From a checkpoint of a small transformer trained on Wikipedia: vocabulary 4096, 19.5M parameters.
MLP neurons of a small language model. Each row is named by its layer, matrix (up: input weights) and neuron, and shows model dimensions 0-127. Each number is 500 + 50 x the weight over its row's rms, rounded and kept within 0 to 999. Numbers have three digits each.
A block is one neuron, or neurons of one layer that tend to fire together. After each block is what it responds to, as a language model described it from the Wikipedia text at the highest values.

L2.up503:514457543535432585524477484573482613466531500497488444509405373505502456549485463538585557509484514516511486467422522585536524564609484516561532452639520484500502537533497527505551568470424439545456305472520497476554492519459470533505445595534519476428457528488553491465483462404531544514469542553488464553470478534489494514514553534565629479490458384560460438453554462482487418388447
L2.up1266:449530463619463513478425461406449505504445461540534493392535435552655380576502562492422480515540455504452437497474510468574602501545442492498531478566444480517519502489516541599523561488463533492476517498519344500603509420506583500492541491532471472519509523521562500533552443483422531493439514522398570451433504523400516497556437492517458502525478525551441432500552538499379477408550
L2.up1284:421413431582488540512345470432547580487499505587456523464530513575496466476555557576496523537506439552503498526452518539520519460499503451541549541641514438515585534489572524508550405513426499601470443561439443429522441472463409451496570523486433533472571435503514569451472453553491535514488500542445432547449429494523482569528532414493573442426429494538514493377435563533509470498460
L2.up1372:451475499556429491543505511487558407575513491519495476414437447466599543533542471475475548530487527611523473467413510498501486426430502495475493550466494439421580512547534456505595487456393545543517546404461480527583497442485521432465537491494512548590509555486498516423431383414550545516540508528472477426484463509512472486556505430551446498482427450504486550476532418515540496466549
Wiki section-heading markers. Opening == or === heading markers at line start after a paragraph (== Career, ==Early life), plus weaker hits on table pipes, bullets and quotes.

L5.up1453:584448453514529517446519525463532470467496487516540445516462533519609528463429529567502486493547485541444520454437485606567586447503482409549567502561395521498460543529496387501494518559455565555481476498513603505627489496586521412512481493480476429561610538487537511504497344504567568489516542528507451488444435584457468444478517483601553531556455452439423404434526493498552401532584
Section headings and years. Fires on the == markers that open or close Wikipedia section headings (==Life==, ==Early life==) and on the leading digits of years, as in in 17|35, (18|49, 195|8.

L3.up346:586440585542449541422485550426562514504431603572463413474481489535475559526491498480492496505517473505525507455433585446573512439509437523500485450571424499486418566507496515619483500516523445494534435444501388565462508535450511473571573591646464432613479555537449450503463491510521513523479473503414489536430384614513360453516517381541474492459425500489524448482584569523517461460450
L3.up350:534413522568538495452427544508366489494477506442566509473549511508477559522504491391503460576610453515511589383509459426533583562522503443516469526578538560485505507494608379521561519552469522502527518534458411520483437499500487463518516592574438514465540496484503540451520429545561485433448388470500545478495423532519467465525439579498569505551454456565540511535478498440445436514381
L3.up600:471471453569518444465456554482521409466526541526504501431501491486524528448438515454446483605521499512585487437483499396503517512464480471488523440501501462602424472522524528420600427488468494540633511437510421489601532452489565541538553608593450539518514484478456464489567508455521493502522477432423552503487485593505502554517437514466451442600498480517518570508553497425462533517443
L3.up708:573521550470616493494448505489556442489477562486441549502488580510497559474483565359434410523487501510469571464616525468500514504420454551431515563549529447491502559465552456497558424503442454443584429533473476492574531475385468554510497493557514444463578414487568434422449499536465546463515483420475485457461432514450473507554539310532517500555399398477469527429578478372568510505481
Verb after subject names. The first token after a sentence's subject, usually a person's name, such as was, were, is, be, and, or a verb-stem piece like critic- and vis-.

L2.up207:588458461557411491490535535485490504516488527503514428455581426597519559410486552463530489597546491512501523465494566389630547525558436510561577546437418449522420497487556601498517444548444473546569454498538462495519466443473410422433483498541435544469535517539465535438468427491505584569433458552464549457457578498573418521572523446442428423513442452448518513521562549491472431518516
L2.up1000:473443486515534524457376512484515464508464477478567479552505365544553530407504481501522474533516447471516470478550506483478537561424548477435408485478429471527516469425501568564579388535509567523496540552480497539541557515573470448492461468451468429438526583505518467417450471498550549536615588539449561457353429419573525566511485415541494494476509514469494595512548472426532467489422
L2.up1044:526543523534527455438509526539529377521508437425531491482483448560611442532490610425431512540518523491518470387445512420541578468545433470500523544441489494464464553444459575540587544452453364528511500551565525538538559466517447482459491439467424436550518534467634522496468536469436571521603552526453556469453485502470470495390526533548434439460490464446541516540510441494424479444469
L2.up1138:519496505531475482453423421531522425522448474552578448454482463558562509525453515497515521559479451516498529441516527462495524477564484516416487514529410575514541494491485488500534452518483574415624514515491512474524436425516435446495476466514497593540602533487552530433486515422414566424607501611460496556475378555495432546529579355513509508524411509431495440518556471416505484469682
Biography event verbs. Auxiliary and linking verbs like was, became, had been right after a person's pronoun in biographies, e.g. "In 1965, he was awarded".

L3.up437:568491489550463547472422409465528455410538509455485495488439521511441486537525492409529555551467435544481457510393538516513578596436437381525546580648445424539433577459569583494487497497395532494446487494446504486535474422486420515521598481516498563607475472499491472482526447566524596484435591540526510543434449519477482497506517465464415449460471407558458443516526488525524400479548
L3.up957:471548537630510436509467507402512529444464518577491530449505463550453460421529498498549439576499490530459552438488463556534529483464488471409588472563449480511510498506567408436559502489428535568567389462534555369509477465515507551551539505417581471446559401505487483414489374438494521467562542532525471570513487637489514474556456470504582471474458492552503539479468561465487452463471
L3.up1105:416458496581453563483523472483521514468459577597466509524447463504564532500429564547524590533464520527523412510357595499550602484540498522449514540546379446493510477472484507562528487495383539512471490542492470475536385539489477441478552474522477466543571419488516484500556465547494598459466456499492511515504406548433468533472526506494452451485465446563551436423517521500455447460547
L3.up1466:429525551505554527450480506487502522498526509475424462519494479452515523567423536572522547540481475548463541531500511490499478509560527491575489567567484464477505538571527619494553416462427542508413460524457450510563431451491505462563479459425483467488488545505512546525489498551435410453425574547505528506436427541434488544441545468542465399471495462582548566467474531551534450399463
Wikipedia section-heading markers. The == or === markup opening a section heading at line start, and also closing it (==Career==, === Later events ===), in Wikipedia articles.

L2.up627:491555516475534577490530502469373551541550550505486439493517534499562496455503422564486496520517436521533545525479453439567516529464514602545560548511428505468532496594500568561546499599440443507449533445537353436414491459511444561501545456468492494622531433564522377454478495487482502503545526486507625458506547451539507528489460511467536474496461527445456467444472526516536466391508
L2.up992:450574554479548585444475512529424538459479530467431455428529548530586456524422533560399415549575503584518582474423467470567535400526381490551464576516489490482493489478483475501496495547494435418549522532437445449444534413510566512513465554517437463438507526539511460504367479527544529476524413469520463528470482492520414571533487496534526504533440499504521383462482495566543442468498
L2.up1092:470419578489569591496489526515494457477523510544507499536489509440500558491501510534555443469488436500522587439548520474539539432438381574512533540478449545582527569432532507473512452464482500576530432501470466486494405448416545496463513520541390369483475477580502370463500450513494584509526453530515442529468506470551485523575511428528586521512497532457549472406406536421466475418537
L2.up1292:427532455561495614471528403552500517546490563488442502494511557507469423428544568448523515501597477537546499455513517460503478534561401583436523591491512527544556567491549422436477398488415406414549473453471572403365488431438445505530507539558502495491474487568464488497414484558479610462531490456440494538441509480485427518435485507466650399536447507561476457510506553451526485467532
Token after acronyms. Function words, punctuation or word-piece continuations right after an acronym, code or technical noun phrase, such as "KEGG:", "OSTF-1 could", "WSA has", "Th|ail|and".

L5.up97:527527416579516595491489443550521564405456463426393491602443489416489495416515414523539496568487373544431487426473500491604499451486473534448475604501522423524475531521571508535593540499467471512498513473453491453467416532486447569447545424604485445494489471553492497527508504516573497456510571467481528397517445485501516594503528453385431534553514493471597468556527518456502523601550
Word-initial prefix fragments. First sub-word pieces of split words, such as res(ilience), im(age), trans(ition), He(alth), plus standalone he/He and was.

L3.up373:552507590500522563402457478478432429485504477539474488524469471466584449409459578502453471522546421503534531491487466532479472453557569499486563423606536458541496561537535377543539496501427546457505542481445452402544414417539450469537533464516448460540551466490476526475501506469604458514492501424481422505510529537450459573534503471475505433575468506531525403385507464534513418477600
L3.up903:432445507456525584440464543398563515529531529445406487516454404536513491487535566569442433539588451577589473488506493505564452508549509589484595545509553453471497559500522490459541563505493442515519506454617529375513477462490448394481515552497498528513480571578510487472423491472570444441477439522408553580482520604529475470456438558476561450452507481479515430461438488464519472496476
L3.up1050:421468468557540415506489440413530434523449511484533524538512501556555481475529545521454517568545522541535505499498503460489596474544482466490530496540517422603484499514579421480497442481447488477573458524440628412521482492483582487441501457476474514482614433573554434471474532474482457418514461445492437439489504523531501442462443520483573523460489470598507595380512529424568515455547
L3.up1468:405510553498485457458409442334426465485463580492485453547511476546499513616536531493440577568582493555520513462437547486509481533381447583527524559572459447536487476531593500475494526465418462478480485472511476452513519507504568411550574469550541558487545545547475469552492518549433473522471485514427527438452491632484491441431452505495570449420465520546496372437491471453499476420490
Modal verb after subject. Modal or auxiliary verbs (can, could, would, should, may) right after a subject noun phrase, before the main verb, as in "the network could use".